config.toml
num_attention_heads = 5
head_dim = 128
intermediate_size = 2560
tie_word_embeddings = false
parallel_block = true
init_std_o = 0.0222
init_std_down = 0.0111
max_grad_norm = 1.0
batch_tokens = 131072
z_loss = 0.0001
max_steps = 10376
MLP neurons of a small language model. Each row is named by its layer, matrix (up: input weights) and neuron, and shows model dimensions 304-495. Each number is 128 + 32 x the weight over its row's rms, rounded and kept within 0 to 255. Numbers have three digits each.
After each neuron's rows, "fires on" lists the tokens most often at its 100 highest values on Wikipedia text that the model never trained on.

L5.up204:060148154120186137123177149115113102136120105084075116117121126140156146174186140109142125196181146109109091164101112145168174095202122179170131146102141098114160052159087155106165165181134167118166142137124132144155193098102177135139120097159107095129107122087094163110183152161175126081186132192182134134103152077175141115162183130151123106143171152111172104118096155125051137105095132146165121136119080178186126174151113099199159097154165124127132133089178120100126161069128101104205136114135160156152171207182168104116137095153131101133146142135144135103116159076086109161
fires on: ",", "–", " -", " |", " for", " the"

L5.up2345:119118153105155160149132159164086176098079080160095112134177146110109071129141116170109100126107140103172134129149148097117095128090116116128140198121053093178129122122139139077126128083108142124075101125101089123122092124124175152104120138127113172120104124087124073154068144112109092151134154174136148130161110089132121098128146136133152160138150091174215143152143136100073151111138092116131129135138181153149109143045193071073146117111149098115089126115130085101131112111121093175127130159138101185155149171129128132197127119107183113077212127151099113137119046129146151101
fires on: " |", " Motor"

L5.up2423:134134166131100176139172164158214080127158158141143065198082083065208156150148119149115126126153073097081108137151097113186164113193141208129117151152135122162109072085104145111171153174120167178130169073120121091135151107141122146185138142134143071162081093111124108088122154125136160083100104151180151092203153144084143137151174105122075177126200131093101121092137110082130138077125145167160160123120132144131100195148179121120131096184095084165122087111085161087062179152152043068149189138176117153158171141140159118130120088134142138154137177113133110175097096214109043147
fires on: "\n", " was", " for", " |", " GBR"

L5.up968:147151103126144145113127086088108109128094187118140134091083125138123128095127109091142133114040104084143088117086090122144134135105120138118151147104124079137091169179138123126180117201171164173130105146122092111152135096145147111157151158150108126169109117090124112088128166105134231079092149165155194141114169166097101122124151129179153164057099097134132098141115237101144160192166097117193160129136164133137055173094141125170163082137159172221071104127123151095125123162125123189179066084168147101070150119106171109060139111173093151123110099159123108153095143123166117099
fires on: " the", " |", " E", " R", " by"

L5.up394:163141096175045126118094127205145136113128144161129098138107097140084118105127171184125086107151127085113167076162084105131070136141121136053057096144185162162145136138130165136132101118156174189124092158060129105111105133121175071187161148145127178085123137109139087129195097147098119159136118093151146153169168064141115094145146121104116185117141139112111111127146169115117165102115181098141128107139144128149223135151156189074147121104064132147141158099138173148136155061065117176136110174067126139113130106122136143146095138160156116069120109121117113074149081101055134168
fires on: "\n", " and", "%", " +"

L5.up38:162136164090184108118094129071165130104162144127101162092141118101044073138150096088135110136084120114099136100123196097107123087157102120124143101101088116122151114202096150154112140120110133090116134172127136110085097129078087168056116067107133118127171189078132114181136192123128163185132157139102184099128137093174148071124176133081118156140103196112180127201132129162109156145099141119127117137110073162037095187130124174098119143114132113139131118126130188179061139156087172167103076152130136070103138099186132160199118141182109076098119125137063108149178104132090129182
fires on: " |", "|", "–"

L5.up2528:113109142130126130163101124130081095104127096075128187112093105128130190144157140140141165120178096190096089117158177164154070114146085147105151054125153126127130149100145171137122181105118093089149104161122115094149110133114121136051132107127107118119215155125160145099103195111090152193199131134137134098146168096122139077133109195106228156083154119241165114124154169154136140148121147135180131089134143088156136120131126173129110169091155106113133130091125074117159113135087179124165125133097180131090154100169111159152115103179153135128117155126138150160087126119116063173
fires on: " is", "|", "–", " to"

L5.up1344:181134119156143121104112191143149144121132080177107094096134141130105109128149142126130101139139107090086142131081146141143172133135152123158152123126156143143132123131135164151149168131143142150107054141056154117099075160097176103106109047136196129123138139148143203136166135100134123158149181129167137109109108128128108097158207137171148149128128064142112143117079095100137200077136119119172163070146175159181130132181168214175077159118164079157120067106160098096098145116098113125116146130082178176155126112156128173108063136119191113117160175145131118155201116129122080070
fires on: ",", " .", " |"

L5.up403:067178095218141094123108156143092135144074129148149127129154152092115118187153131115109077114074126121059133127102141168114103141125134054165133108098115097071185159128151137201177130111112165090099149097066142102104072127083189174169156133115110121130114092099159071138164106118132121157119137115096057098142112090090177143132103092163135145123217199140144176138140089113094173079128140141171102166113177078142126167206133200162149127126145161128084143108146154175107097152063063176137164114145161116098180108127134129093120116103099125131175118145130187135129061170128092098
fires on: ",", ".", " bad"

L5.up2096:120145120084129095132136119139114096144127150069084111091083161147083136142135176093106097026104178111124092140141150112064132141101154079120091182164112166150111191136093198072126086122131101086145115101122116060104141158073137062166173134117199128085106157119121129106141053198142138078109170095115188185164088208135132121168147231094116139138113101139157137137116115127164172124121130124113157117144150128174091168126135116061107078162170151096103173145128146131113144105121115124130164140079146114167145146100151106132175116195135108133120126142128095143109139073154145161
fires on: " |", " War", "'s", " a"

L5.up717:133130168165091112158169110107086102070100171091081148137169109167117132151136123092083104122084151153153197110083095100146137078064133150097116098140107149189095129133083154120143050158178184124100160137143173076143074168120195107112120129128152223151160099102135141100085203141150114117125127121101149147189119105135162117128163144119099098174114147155123137123107157155115137126079137172113096129061087112089101095136151119115067153121116104107127141195159099096107097085081103108143091160112130107107087142148083177120160128086101101150148168177099173139083118113181115102
fires on: "\n", " F", " a", " were"

L5.up224:106179147101123129125142103140147210086108170135125141155052098055103101152059161154117125118118115174145160117126104110109148205120156172140124100162150121202065134161122158160152154166079149149116122161046136118087095154149196170117116131130151114152179168103170114119101091142112127132151124092092141089137111084197136097147103116172090152150100175151139120126095165091184180133120125156101150114143169115115111157122118218158125091188141142156149119110071130133108075139150144206082159104150129152128127135087092117117131080154155045170104172118125127154140105096140119118
fires on: ".", ":", "′", " (", "°", "18"

L5.up2547:114101108154112164097173097114102128127140121137124166110092138123103161133152159146169072080092140109113120114120117180103115115154146140129097117110065110133143080121096107135098119137196098090058185160128091123144156088142121168141135110146130116091185041139175129102132130151134108123150139122130153155076120130124100128126146177120106176129154158145134172103123149105144203123161103145197169104235124092119082112122114125170127135108115049004147136168145128087140172140165096130166133134117139158134175126125119092148142142210107150132153117157115155171126147105180177081
fires on: " is", " the", " be", " was", ","

L5.up879:084100128130109111187124065110142114105134082130123166154128156109089131092132073145155128120133188134120100132148195097148097093125159075120129074180168135140137151124146106160068139162086144103063108132130106132167142124130114142137127113120138126121162109172099083140076084103145086154114100122143137108135096123145166120147091147181177117128141174161109127171154180099141137099091119123139151116112080083130165091134142145175133187151089096094096101139106224148169133155067143165101155113188167159124151152173106091092141152130165150088116161175093102142122101175084129102
fires on: "–", "|", "g", " data"

L5.up1882:109134126141119125151115122138094108110119101145182166148166153158137107128133199122040106171140174153144202099128163107087116141098141149142161139107086140125136168178079111131045066153130155097164179175114084164114161114170105101091125100116139124106111094118149131102139162160129138106168131165131176087083125156101095139220113065136040134161113121099170074136110132122118108070204147114084187109115121191124077166114151126113120130155093093104121153093184131144116118128135088090107147075182135203203123133142130069155110138085134050174121157115052118169131094138155193160
fires on: " |", "%", " to"

L5.up595:065132094152177144067125136099137163158205132084187087131145141127050105151078090165099097061109100148134163103110139140183093131146144116151079071076075100132163098166164104154130180125161132062130085134118134060150147124150135153118082173180113041030135099183122122117117169158101111125146139145153141111176123102117176068178150122130070148104126122114095101114161114095085106144133161088120116082132112131187160109136145097086136123193095087101099123114116122109127100102116106213073107114089136066047108112147121148080158128069156122126099198114161136164092094109113096149
fires on: " and", " to", "\n", " he"

L5.up1592:144156094181121135065085122123149139205155142132182036120089186079111094171133154166094141126131150117165124116159134186146085105140065120200198154164091104099123122138125146147135116079140085100086176156164088125149129169136141168143143144089158179129100132112117146172135147153104166136125075132088098140085101125079116150087125152111183161212125138169181143108138075165054125147104126082130188154123144121195087120096115094138118096117150096170078109187145155112072096153115173125170096100145170102130125144094174120175130166145106123086148134167118136140134093167113157110
fires on: ")", ".", "\""

L5.up28:128113116170160088121165152096173182070121170097100132118133107123146126130046132125115080133155174137150179145143080134090146146227086117171134169174148116173103090154146114129179104162152115127112061113122078138140083134108121158133098139116169097120119110074155117076166130204169094101185144097159168087207106140144118108154081150103073147135170158139140087084119131143121092174187136195048147157059146164098098180110161062135166132098120098092140173090155134141122147068153124092150108131082137149120134047084140123103188148163121099170122139157123104122135092138086142120
fires on: " |", ";", " (", " +", " in", " ‡"

L5.up2121:123039136164124154124169136110113134146083095157123156142142117142144122130112132110122111118130075117136089118124137113166145158139129163071139114104108100149099139095116138063138099141113143178069184162088089091183112135157090141144175138181066137128130098149163120170168165135131161135060109080125188137153225194103145197077136109096157145110118147113154116080131128143101127054086133151127163096171161109143179192169073078086080125163109123098092074103132132060151108128132073109097144115179083104121111109075188066166114138167144192173097136143106094090109130096088112078
fires on: " is", " was", " are", " As"

L5.up663:057120102152115145154133092120159193117180073115112177156100122152159130159112164109141081133132147121152152077172168099136113188192114122051122167203130107106199112118144145151131138082157119141111169167085109115160096105133132162056086150188121090115171086122152139113110181116108081118186166163097135111134094120148084069114048189118104155152142153143141128137157071179168134139103124131153153123164140122103120127170154174151102076106143110133118125134147081119105088130193186109063117101100094151119157109096143104160139067155084099102123160126160192085124142080107118160
fires on: ";", " |", "CH", " 2"

L5.up1804:120098165144121165168142096148158082170155131152176111173145149129140104144102134083181123073119110054146173160068122122125146139118118159129204090107137170126181185141149103084127109131147129073103161125132057126123155103128121112175152150160155120102098134132172112165120048142158146120111110126149164133130159145077172109124117146101134151093188148078140149092140131088098183126161064157171104100125072101081079153126116173131142102149143100055174112163085115110125187069142185120164089085118140121180151085138113142134139092178083164152088144118103096161074103117103112055
fires on: " The", " the", "A", " be", "The"

L5.up2112:131138127103109142160116117149082105107090157102149134182142107147133182132142155159126184155155101113132171083128096132130162159114109132158152120137178137108132124139116052156159106135117138173120153115088109141155146118112136144144145113168153127106075116115100105110080197126151169141179135148183138109089092118146142124110125153140143098127118136111096146164124042097169089179119196096172139094171106073134109098096151154081136139180130092145124152103139146117084128073107105159086155052102112147080141092135059203074141149120100081117151123150096186181177097162087124188
fires on: " |", " L", " W"

L5.up2525:132107137171145149097119096112153171136113111118089118119117115116101140119038151169139109118084094066104088140098144157103136152097127104160169153110040110146126103097164096127160148150162159090080108123110067109076116159130145112079091146128178078151145134124136137212115151149060154063117149129109136100168115058095105148158136121119056067152202141114147158112105096149132133188144105103095236157099201086128190116119139135123101142127101124070060132104122156147153048116130179167167155154156143114128134140144111090128158085165101096190093111139126202214132121157061132096
fires on: ".", " r"

L5.up290:101108140147119109110110129150104129125085121123084124084146195083095118153062155173105196119107149143150129146130163160146158147083106186171097142140124091134104110088158073162145081106134070136141051088118094098190101148144151067140133108108081128082153138157158197113143116130138147182087063139145116133141116163109148130126141103109120102141115152112117108185180079112151093092135120147106132135164124127122116227157134109149131138102119125073097177072136080086068109213091212015060166143164141136127122165174173106190195129146086103193179134114147187114128104152090093114
fires on: " is", " was", " |", " are", ":", " were"

L5.up121:114147095149137128140133182131134100121188140071138060152109083127133121153130125147022045070127172119112177132095115095069192143115145134143099129126143111097129129173134147146151101122111082136108122123168135089192093083065120084157118154088186147108146131103089121076119114208131145082133046102084132061174167088151092128130124110105143190047131148100139135077184143123161118164114106119123129179140113097094123166160223108150177098120114132169119134150089182134071132115177106148128138043096072152109134136099121079129112081150141083132119123093131107159092070157145130084
fires on: "–", "°", ":", " |", "′", " +"

L5.up1793:121106160114231175105124068140105158130131098138110095153182087144121174115106128163122101217124130124091160120132108105128087150062114160129129104097143152151158114161164134156121135111136119122110221179072063146131130148104113105056098115139119133107114082174096127114107152097045135118128181063127127107115110114118114127160162112125133086149069108152105146090149126163092148136138132167138137097097115104121161068092184173144109135163114167195135108161183145109125089143137186152103143081134093148109137138122159133050175099089132080095169184154126149140133127146133154152
fires on: " |", " not", " and", ";", "2", " was"

L5.up80:159126138131204064171095079121166097138154118119136125132132125133141130124127191120096084099100149104129110086148158128133107106128115170181124118146161125174125191118128131150116212129094077103139159060104163068111140173167072174081122160154083127154137092156111120148128174157124077107147108128098146186092180121105070175183093076147134074124108126150135134096104063077141154146069154072185189085091126157148121105149149131095099114112104178111142106110101117041150121190159134126071126118131138088103102129141120072153109093134125126195142114067157138152120147101107145116
fires on: " |", ";", "|", " Ja", " A"

L5.up592:099157101109098161081104089149075134078136111129155199132125144093115131146130100128117143112156125058125129133213172129057126126079150103140129115153115138121118123104076139121073123157159110184085140188120093105145148120066158123096140162103145104168107064118144145152145137152039203146147152147148163102171074127147097132113119098114105078072085096144102081093165134089122216165100062134117179130148145179150126148122177136134153124095153196147102152170110102105122084135133181133157148144117085108141122126168111103171083097174129027128175098096174135120092187139095163129
fires on: ",", ".", "-", "–"